From a checkpoint of a small transformer trained on Wikipedia.
Size: 11 layers, width 320, 10 heads of 32, MLP 1280 GELU, vocabulary 26442, 22.2M parameters.
Architecture: learned positions, no biases in attention or MLP, tied embeddings.
Training: 642M tokens, 9794 steps.
MLP neurons of a small language model. Each row is named by its layer, matrix (up: input weights) and neuron, and shows model dimensions 160-319. Each number is 128 + 24 x the weight over its row's rms, rounded and kept within 0 to 255. Numbers have three digits each.
A block is one neuron, or neurons of one layer that tend to fire together. Before each block is what it responds to, as a language model described it from the Wikipedia text at the highest values.

Description: Mid-word consonant fragments
L6.up20:168126116127121148125131161145154125118111101078148159145140122123107151176141092125138161098119127139056146181106152116175100090157118106134149143145125125156145122150131127133122122144176094142146130143137132166108123184113126142082112095135128094115112156123136134110106138117127130090114141108126148158076145102156120149111117077105110108134135090121132122137121107120163128114139103110124144115117131135171130145153155167117106133131134146165113113124120116108115117137109158
L6.up31:145131123143109169112118134178109094159114116112111155139114194104121127165086145103095185094080105124130158110122156124136132115121092129137115127153127107070086158102134144129118159106072118138152123136128134116152169136127118135105052162108110150136152135167118154140102097145117165180127131145146130171155092123138170116128127160124113138124113114150125179127120105155146106130155147149139145112071167142109117106102145095206112110119092125140161109110131102116127092145156071
L6.up73:089132146102128118074140147137084129115149095150112118179093132115109089129106139086170157136104136142126087180134167139146146126126133149149163119097106104132129133113121137102152167123111160090112107149152104108114104103096151115085192196076111140141153153120127144102160144148124109151133136134137109122169136141137150128111089137115154151093113148098137109103104132117143135102128151123129163117134169135155125114157139122141196096082155125145112115090132113133116101127105073
L6.up131:153091094117120119129141158122124144104083151099100171106147167145087123118158138134075122152103134131118134141119134093149160049135147155152149145114151159121172117153133141125118083167136104169147119097140105118112147120173121154103122125105078091089164089096158155160098168149115114155135147104156101140087129109165118123120115155088118127152124115099155136154139146104098097086156139117111124126087141117116100129134086110158089151135123159126093158131060158123138180140131109
L6.up190:131138124154120130124143130090137090156127150101154147143160174135130126113156093124102171106125133141072140087111164152099140122143129149103082148138158079164123139111090138156100155103103147094156086098114118115093144092169114150168121108106095117119103121133130115097109146117145123165180107116125119125176128170172105119129119105119140124091113105123135174148149149155145118103132121129142096139142151115144143116127120147117159108126138096121088083151120116164103151119154137
L6.up479:167124077162146082128101138098087137150096111107109149093141088116127146134138158161121138101106131142120096086107136153160150096090150134138122097138133099132117158104136089107132166131125139089103140127129146160161152116151183107091088149112146103182121119168119133133115156121109134107157130132176143116111134111144125119127124131113149159130121182115096148106125127116092142117128101116077164125113167126161146124144148160118106189082127152093130149115142141125135162151134126
L6.up610:117128128135124073173114101146152155148104165074137154129138159143149118094112131088095192155157179101140140116153109139106138161101141152119150142143096128084172148149076112127137126117124144106155138151154103091115127135133128133153102112126168150109151156076178133144104185132173149143137114128120096129178088158157129143122107120146157122129134143154130137142173128116090134131145146105109160146124110143124139140126158097131113125144154107118075132123094166129130166154132112
L6.up760:142109142138162085124101121124092099141120127138157142138161171153131136115112114093126106136100127125123164127120136104138106109108140138132151166144134132146127138135108118092135135088126080118162149136125108119175123116067090100154163123137064113100165108127158118150100154151134130167109121113108112082097143167171111148127171106162120134118144137176117125115155141102107136192113131140108111113135099141164155075178177116108104135169146154095107128132162109141146136092123183
L6.up932:132133103161131140070116159130146127151128163149107093129102141129124136118142123153128131162147130147128134110110135112148137102138114136127163144112100114110091104138117148080114144110095095105123126109134144103090150139103133140065165153099137095092152133164132151145127113135141146124150134137190152080176083104120149105105125139093109184112099139178182134108114152133059119157145086112130171141187112117122119123174118153138124138136120138135112125130099145153137141133157119
L6.up1003:199111144128106146151116122120125151105090130149142131088168162132147155118137134149075118114114147132105151103093150110106111100199057130117169118157190142126147138145135071120105108139099120133123168152137160121090137126113129098120153140155133145106171100165145101126092154107111133162139108142146101113114113111137152156122163115184122101144137111125141127148134137114167157132132120082131111135123144121117128131138127141118125139120105122110106146148133134176098135121117138
L6.up1026:158111130150106154133127129141130097102178149112112144133142108112126128089148141106122110117116112134122131135133115148127121151101140201120135148149089131065112094106125087092082155139166133146095130138134103132138144121135107122108100102082128167107160102093141144097118126151143130111117129151164093101137114176149120131116163149110113130167146087153146116129148127169137133156147153085138170123122126130160115108133135100121160130108131103105117121116158129152105099120099098
L6.up1067:149103139151140157136092138149101108140098171116132146142111140118112132130132130149091151128107111097099134120122133115114100092107151140144118138149071135098144108136156113142109114128137073109159126098105141169149133135141120142118134101167129067126131118111091130080153102111124118124135118099115100086135119144139156109124154164096106101117081116154163128091116139109114092111168129137136111109157119117191098103124200121143139150136125147115116124132114140132107155156142113
L6.up1084:136118120146095178059123126137102122138098130098124121156140133144124094126081091161116163126122151143116127137142170109150135140177108135129132118107151127133156122136121066086070113116088113094099123174125104151148122141144150156101152140072123140092164114163147157161147124142135153167137133113124126109101125123115136135140199146147116090154119136108132177153136133115079105162164122112113153121118115141131139141127151171117112094129115112126125140117117114140093111139131091
L6.up1229:150129155147102094129125109115138102112088108130102108139141101147127147106130116123129099093126129132108128102166151086134134117119123173172149121161150071142136131123142090150187126110087078112158109166150113127162140129099081123118171109137138099089154149093190147121113118123136141133114112108165163128100099107147101113137141111162104155106175125138137144145122166127098107108140150148130157142111131123144091161090108136110144130108146147148065139102112150148142160137134121
L6.up1232:128131163111133157071097151136108106150186123108108167143085117093105087133140153106150121115082135116141136107113130148148119099123102145101140076119105141064134138120103090075102122107132094107110163156165095145158144095156118147138143119108174123076109121148162089140105142175143124085153139156157100110159135122162120106127132116097156072110105171144112139088126111148111118136137157143147134112163157115126176162150159137140134126091161087139098127152134102090110091105108120
L6.up1274:134144167124117134155157129135123111193071124125125154155129153097143062099097143077123163121138191130139085116137134125104172121098119127118165152136127108116134160130159130065190150160147165133172122113093099114160145122119148097112118155163145127100153096122104115123158135125190142135128136144144143112154122098191109122101159102140150113098118122136111126085127143103122092122138122083131146131119157118127140150091088146098143107115119142110126083138097099146078097124151109

Description: Article after spatial prepositions
L6.up15:176125104144113137149151101137111114143082111101133127143140126101089082092122119116084131100158121138126137103102123120139130116137094116128135112175146102103138103135161113126113139143137128051145141142120096092120157175138131157121135152137118154131160141186108126120122116090125142136128162142135153133144113126136066116159155143175120141116115099130120112174131147142165096136129120103107170135154134139167088126087076167144151150117134163093101126144141148138105141132126118
L6.up133:146118106137119148145130100134140138133103129140090097124131114106138110179115102099140110107148147176073161121117131140118111129127122088088135126102105147148125080140106142144144124116094146106135100106122148071180130146158177145127139151149147175127138082112095175134135118152126110130131134120173098139123135139112127107125130138149137136153139128106142136089094160125127153129127112129100139157088135167164121114102120124095144117155200136116077130120126125106169149101096106
L6.up159:130151096121151119153124142106171102117112115122113146176122112143126114167121130117137126134133146135116104128097123126183117174133166127116134137154145138131128136143101107140155082123126106105106108124127165113103101150132118099130125172149101082105145131112153123130114175138095135135106099117115130115156144089110151156159109177110120149119149117139147201105152147132126138160097142181095153149090109146153161141144124126067162175128176139118099104127148072120182123137088116
L6.up239:094095182111153141120162111140109160129141150122103160175119105174104118155168111126110109128148117115133123153209152151123121108134111097161121132142166089119132141150109076062114113148081108139114072101116147159157107147138131119180117158109121118128146130138107149161117147121140165153099111169103139115150139099104145122103102143180144152157122169154164131135120122159088117114165125144113178091139122114100126141140143164109105146128104138153107166147072137150136136137111126
L6.up272:129123158080148107142168138132135083129113125131083160144149111105124149101146126107129128159169104130174086079134133164112113065100120128096138111150144093118089124091124074168159125130152116160090077135116162154095095137085097125083088156091098109155154095127126151162133153076138118140147101177130120156139169131155128095115138123138082153145154164171135107133128173144154109143118132144123135132140127122140147097136111149187113102139101140116152131148117120121119129145144125
L6.up375:158142177087119158135142109122138115101098121086122089157146163138088168181144155115161119158044124132107098155112134133152116124127101120146145121091080125094150086117161092138160150138107121094106117117146123115195154174130132096132085111100120142163130142151097093114139096087153100126143127145112111084131099126102131160129168164114124123120133127087151061109155160103146149166122139092140167127184131098136153125105151178139166159106182108152118141120146156119150098098138099
L6.up399:100157099114129111133178145120160141149136112113152108112131111108148129154121148132126105145164133106123174174136124110134125116114080137161113152123107058117103133114125074107117145156076122118142150121145164129157168141182143114109146158135132131125148114156107173122115150153114150149097151153095121116177148129121159107107159143151071156138089127126104130112093153113101140117100106124113148166138143194087091117130133156149179116106125149133115141120094119127107129126133129
L6.up405:136139118108132129115134124142099102107170140113098129142117122109119128146152143104144152130140099126142118132111186097128084145081133121158114103099127141136145112065099149117131121117121143113119117142158108137129120146187115087131152173159121102136162090133162116146119118149132164161082113077143087183163127136128128148150083129091134140102129151091128138153110128178111116166168153114104157107099171122112098131119077121118154133126132139129167154130138097080130126127125137
L6.up426:176147093123114101158135134136117128116087099134105117121146090138099178117131135152131117159140153127118141147105128176158083131164134133121136099105122114130113139123108075175138111152100125150119181117107104104125145120152109141105120143119115141095184098131117144127100132149105131156080101133121122138129134153178137125139150147137116094112124114115136108097103133141157103141113101139086107184120163112153157160132086136116154175135125154104146118142125119153112087080146096
L6.up701:176126129122106083118137152157146109120125078158141106125132107137148129136129140109138157118150175134100146109126125122120133150158109101110149134106154090151081164110156081147117146142099133136134109138094106100111126172138146136150130147119103155116128117104114083117150121119168149125088136111126091113133135120142166078145141108129096129097138134122118104135054136175099087155133123104161164099122145189138095181115139035131129157116139160116110150152117113136119133116134139
L6.up713:137118093111097111142107172154121141161084149097130146116161107130132091120111159144085132143121067124112152145165111114128119095133173180106116124131175166066092110091095081109126094160115113078108158139148185150114123125106120161120125118124121127105136094087158149123132146143146124137135160112137146141133103123145106129137137181142140144129069111138105157158107145147136129132104163134106166152123178172093129116112087114116133102122136124150115127148126099115168101174114097
L6.up858:143143138134111124158197126113130134100132103117137145097139087146176118130115133109106110111074180136112123133110135125103102120107132130109109136158130139166118116121136124123153117146146120087164183108125164118121161146152134131156142128140128142154140083161141105121089111155120136126119087139150148103133125184125123144064118175107113160141152108127097110094133158130095105093109164089135142159136096115084143094101125120127127168128148130159109126144109101112154135130125122
L6.up901:135111116139091116183144101118117147163139092134075109152144140108125092102123129084119180093155159146108110132126139115149143069129068129162148106121123176120166083162125134136130098114127101080121112127107151152172137077144148110142130157093137124148124140127130128115112107122136114162184076125133161137138113134156173119109143144128127148139128144083139127126156178148157091148095098177101128179131106135094118160159164145130166149153152126146141127146110112140139093093173115
L6.up1082:139118120138112128129164115153133144175138101140113122089148117096088124112116162151125155129132127103148160130082159120125081124111157145127128138142102132075078155151124109172144127111132105106110142128190109107118099126157129106127150101152134114065112126109136135104174133189130133101138082189124151143129137112163131139144137127132141114151158110102143127155092113112091152120112096153107134117135101163125117099133130142121160139109139102147103170106104103106150154116153123
L6.up1179:160152115150113140132139100173117158149147068137080113150122142152138116149169144142100176162093128139124124131092138137109103161146140110157141147147155142182112106129113125150124092145160144099115142065121134137103075124124101106131143148138125149140143139092154118101112095102117105105123088111133125140151134141082153165106092198116146131112085126146125160114142134098122111164117115124167171091102133127148113121124087124105156107111136137112168146112159084100112077132072092
L6.up1260:139166124159139130143134089162100083155136129125155095136159125106141120116136108148142114132134107135107166123143105143180109136124122095155124123121166124151107171115116122144075128114126117137156130099120187145154121174137091077102102171088126129166102132132172114114137134108159117128143117129117078115114118116109163138146107139175119133134123132170103122145110114110203154134153150131115186138108147130141109142110076141101154141115087121088143132138145154153136114111156126

Description: Mid-word consonant fragments
L5.up606:135089141133131147146093130122099096132136170156108119158115130081115118136090149127085143112110126113134116115126149112161104140104126198126099126160129088083152086103120149140112154141119103139159081111126157151183127090106118117097123141132160123137183097145117132097124135149137105169121146121154116119113097071145133123143128127141097148077102136164142174119119137137121119151134144139091140120114108106084141118121121164164144131124111162101124125108136146142161158124098094
L5.up925:157152136143116115110116136115098121141112120132093116099152077086167128164152160115134123120084129201139096133112144093125133123136122122146123140115085155098135089116145106138135120121129121130141091135161149176091141175102116125122097173096147113117113082123126100129113092131138168148135132148145155091149154106150137079164114110142126111129137104138126135117080121092164113097145122139143172172152107088173116147164124142089137112098139124148105095122130139165165133161169106
L5.up1102:177092111136123133142165116114148126113144136103129141105179143122150152164155162096095162150095107140161153112151143140140124123122138164159131133120164135107130175099117092082116124149129118123148142141141138156116157149147126174090160131136120122141097113141102087128111144184126130146175125142162152130117131124152158126116150089101125143076125138135113130097154133087126154158149113152118119101131123144148152135106131098108084108112100137169126125140174108117098162132124112
L5.up1221:146096138133154123129137180120161151106141127110109161160107140139144126170128163158088129126123145146190118128111154153137121121126119156129130144115098091081108106135143089094145148142135148124112112127151147153108146133135117131160128085134124115086145091136135072118135138133178092133151117127096111118103105121148099094110138152091129154148136114100139139107100134114088164152118127156086161116151166108111134126126152151113098145125161150152098160099136111148077162135127121

Description: Place-name lead-ins
L4.up588:133145113131105129177102109169111120121128142151128186152139156120133144135108151164148122120153113156096167130169124118131114149168175112088129095123145117134089095111143115147119089110141109115167103092079114118120123138112122129101106126143124093141119097149143090111151196119110138145149138126130095127139117155115161157162102127145095151152137152142140147130124130135134134134091113132124126163068128158163133145147139098115168151135117107178175119115125126134111076118157136

Description: Approximate quantity numbers
L5.up210:109138105098139126113140141132123152145117095119127082119099101144163112114155161123160143135118091142152109138085102089126137133110133157133107107108145113083132109104125159126118069136125179120129126125106125114100126142160097109157110153106117148103138097121128084092119161108178109133157160093130100124084146116126129164130103190125150112164151145156152157115121149137114157138126122114128115132114118136096114093144141182107108093093115150109142123136158148155133129121194114
L5.up273:125115101103152102123123126089138111103118091119161083157102155137128136113120137116116147111163162128106086134165127147136106100145158200116134176142109138094167114157105115115150107129116176119142118135121114117122152123115132119124122145127112144116145098111101146130116103134166139169109126086155121176091151111126123085113118161121178148134171152108105105122090174108132091100097159121130117172152109133108147094103132143101126093135121155150143103123112099183138133113151157
L5.up536:113102110145146147100166128171156116158125103108178104137123091137115102137123153103099089145094191113105126109129124131139130130145136114158092119109168146114186100124114102137097112125101095133133086121095129119148130184092081125166150117114155101136113133108124141121139120115172095121116115141123142068176124134127149150126155134124117095127125095129123111130144145110123151155138159118131097169144090104200120126075109139095129120148119148136133118121160130139126111106129075
L5.up718:152145099127132129089109138108135101172096105109145098119161149129128098125169116121162118149141108160144088137113132136143113095126163111133110108097168122100138124143109126121149098098138150103111159043125125140127148194153113109164097157098104168163123107126163107172125150092121136174130106147142149165112151096142093110105141163154121128161151150083141119150143117143150107103160145169123126143137143158065108157100144130096099115149111119124106122116103122151125119121165093

Description: Upcoming number or year
L6.up44:094143099117165135159135136159099109174117116160167152164135120075145076093095117093150120114167141149120112114139090095138084112145155132121143119105136122161138175138130152102126075150127166125095132120155091104154110139133145189086140110106145117119119086125110123108120180072136093126114114171161146128104153134129105141117111161131135120161162132092143096076124132114133130130119139140124145135179111064191140154140116128083116139119150142134139126123112107148142128137175100
L6.up246:129132132106135113156103120080120138116160094115133178113111130119146107147125143126139113122136118137174116128150175159177117151138158138142117112122128092105134116148189110136141129116155121156107147130127148084144106170114130135120120141057091109156093120047132124124150131134124110154083136136106140139123123129147118127144086107130105118115117129172106125109144123145112114081105111098121100159138174128121140128107104132100121087113128158168084123135152131122131107082113147
L6.up261:106143094123136139112152103130134111115095122125128102118136145149153136157114107092102169137166164154179141140122146131151120128090145123172140133099130091112147136130141150093134118115125156156158191140144096125181105151116132069135114137097127098132126096124163126123096132092144109112114154120115133129143114099102104104063166126129143164142175162095163151108129148107134119123124099139123120159140165136073127124102139124108110149111108158144115120139102095106146161171135115
L6.up418:126128177133109128129095080122130133153139104071136147112111177116154134119137142087134118127137126117157115161166139141136125114103158172132090133127161116140139140099121130122126126164151160128105143109139096197132102125138124091142149168097118148137143146116157133113119145148124145105109158105072130077123102097139160118133162147096150109158134124117098095118168128098150138155151121148124096131104132104121136174055109132128138138151122144135115124129150094124130110092143107
L6.up509:128109093094148094092159141136135102114114116138100128096148131144112141151093125118153128134092118184117131127149102117117127127128112122101150130086133121120118151183143163127157156157122139136117119154080113101136127107160097116158130132115139140128127147119109157126116046140128142129131108120114117159087135105150113123133058127165146132129125091099141127115113133105114142101118078095156166177119135106169127098116117117116088149115156141160143085135113129133119091165128126
L6.up529:111141151110181073122161143125087138152148108152169117120165083134149079112138100096140145114116143125116120102126154146139116096123110148131123100102144114132161137127107121151129122113103124132121094102132112122139098136085146116153094185103086108132145105090098102133084145147134101121096128112132150117107123115117129162121145162164152123124164151122137096112173129111094167135122125162115147164128089163115095184138151173117112149123121161152116082110146165164135145144104147
L6.up579:081162123181129133102157134128161153126138139108118158135116147134135154100111088136149135161173113128127131094124119145122145098125126150145137122134125134148128131114130150125129136106184087145105099098104124136117102117117115137100148141101120165141109132124153095103126126109134125152109107149165152130174135093205127130120116131117155140130133158175146110127075103095118161108088138138133120140113141140121124130128182109154083107136068132094154185070148125149159111128160143
L6.up663:132144188112133106107138100128125109102158139150129136147105141082184070101136160124112101153144143090084117146174121090126105116130099152157140116103098097109124121119084143116121125171140144132075107150149101113101171154112170147157128093133107158096146106117120117099120116146157134123127110114122118136131111112142113180114118153140124116136084088151095135137121107160153147113114102123118141118118104159117115126138125149121116118121133159120134111129102128151156129120117115
L6.up699:108121173183129088102137123119171196189121128113123095144106099117153160147117118112137114112104099114112168141139127117109097086120093138184144120133149150128134106063138136108109136114076133103115125131160113106137132150103121123159139103116130150135142128122131111173070111124191150061104140122120137181132127134123114126140128149098159143122160132112152147071096133103158141097153111133100104112113077120120133114116094129087105151140139100179154136142143119118107088115129112
L6.up774:138162140089146117140134150127129092132119117139115116121183125133149101116095117122120159105112131124147096164117144111121120120140124132156154137144103135083156178113117104151141094086146124135145110108117164131115082135144212151134083133107148115155103133112143097149087136170112144123090137128157110128173101133148148148157097129137113126114158169137126133155129157158183117117132146092098102148127138157119109142131148090117117115133094129147094115101094119166135130098099153
L6.up808:130125127147169100102107141126110074155107141116128109134143120125148112081126128129165159119113139109127103160146140133116071143161115107117122171138192116091151095163098144169166130157150126159083128160139111096177149180135119114132121117148132123171139115153128120139131133144131136149157114125181149143113131111152120122132094132123141132157104126144125138146122147103179130083168107162099115107142115171136157064074121145126086161128120133118132149131105133193099121103091143
L6.up961:166105109130158174123137118087119117107140107147114090156153116161183132101117146124166137124153129124114121141132146152137118113103106157175155133151133094142109094155118153151104172160119145098142084108129159115123134132120105093089166126114138124107099105138152151126154149121127119180171093097128143137101114112084159150108144168132148153082117154091156141144126146120123118141108147137127113109121152103130145074134145132158148134096117183093128132113111139135177096095187093
L6.up1109:143142135119105149092117154128126111108118104143178110156083119100096077110186119111129122133138140195119117105092100145093103140118141129117112117110124097114129113117098120180117089122160130149149112117106128113119122180119150146194109138109111132142115168130119131147119130105149168127159136112174161180138144121151106079091097148124142099143116104143165138150137054119157146119128115172148129124133136139144155131109174131144143153118086101147136125115150126139150164166110138
L6.up1125:137114124110128122143104126148102107170138127112154115153176155115108063114090119106148125109150139155133146124161158109143113127162169150112149103150175107097113163117125163108139148132107128103117128106136107135121117126111141134132110134139133165109107161091160144132069093128104101143145141104114143146087114134134152125176114083113152123170122160133107186134120158125159134152140185130161108125094148163086123150131146115110108115136122125154091123118127132141157136102140133
L6.up1157:125166071164146160140119118096109144116108120152111186129128093160131143140076080109125143110154116146110147125156139118118134131152081132124147119120155127110175099145113092145121094107110112134146135122159119135151189104125122058131135107133159117104125094121134068138094140151101106147084146081183140126179145129097140185127129091119122126129086116130151145129097173166163131117198116160135171110130093099127125103110125164107075173107134141144127114116125098086114151093105121
L6.up1244:147146150111116116113134132156125153143131096103127140106160137090120086125114105092127103123120124128114109120117115118147112119106103151152125139113145126098152160144119088127181098108120160145123137127137118172132133160155128058143147169139131150111104112124131176127061132124121088157133135121091119161116176099130106121109129170138102134169107148082149130111114112097126151096151160165120123162130130089111124137129132105162132147085147147114109082109150123141103134148152108

Description: Mid-phrase function words
L5.up722:155095113126124111140100094149097106129111121144134134166112124074136130127144106091112148140135156154161119134105151138138104170169131126144130109092151103146148134091112143141105106131123113155111187135122099110123154112145177148093117108106128119142115157158145126112147135121114151118086088095129144176123168131134118154129129116108108150134127095119126153113143106162112132126145108094101172175120123200152127162129136168134106135115096099133162119116145145141104103123139143
L5.up911:119141117132124109138082094150122125122139139171107137139107110094166114143137101155118115193136093123117086105126069108138104105093097154114149109101156095144123141109136148142130096137126137113129154133174171113119129120110159091128139143117087104138134133127139143109128144152134094137164119117123124172173099133155103135141109107134123169101140130130140122120129136105111166104165137089125144132116122108136089165122139091103114072132134183100111144174107140139115101120120162
L5.up1020:173151154119085100107079148172071101117120081124150131155077127091115145153120156135126148144153063146098130152137139123145084119080139142149147132091112185158133136146152108125074105116122102133114135141141156125133127119116117166146164181153152113154169148137137144128130121118147136144095162134110118112146178113116114119107094125140149162108116164127124115114138113104095136150205133117144115162139111146142125128109143104130140074125141140136168148092146142110129151140091058
L5.up1135:143119078117153143105112129143121143125151147089126172129099081138117081099108150108096108132123120146127091137153147162123112146122132133124108188118125131133133137113100128068099107155133126120136150191103133121113103137122146113144142130122151116150138124133130121132136086102124119087119084128160109135100151130147071124160115127131158160151121107129158127141133121102123092107126122107127133172104091152127060113130127097104123153135178184151095163128086133132149099127140119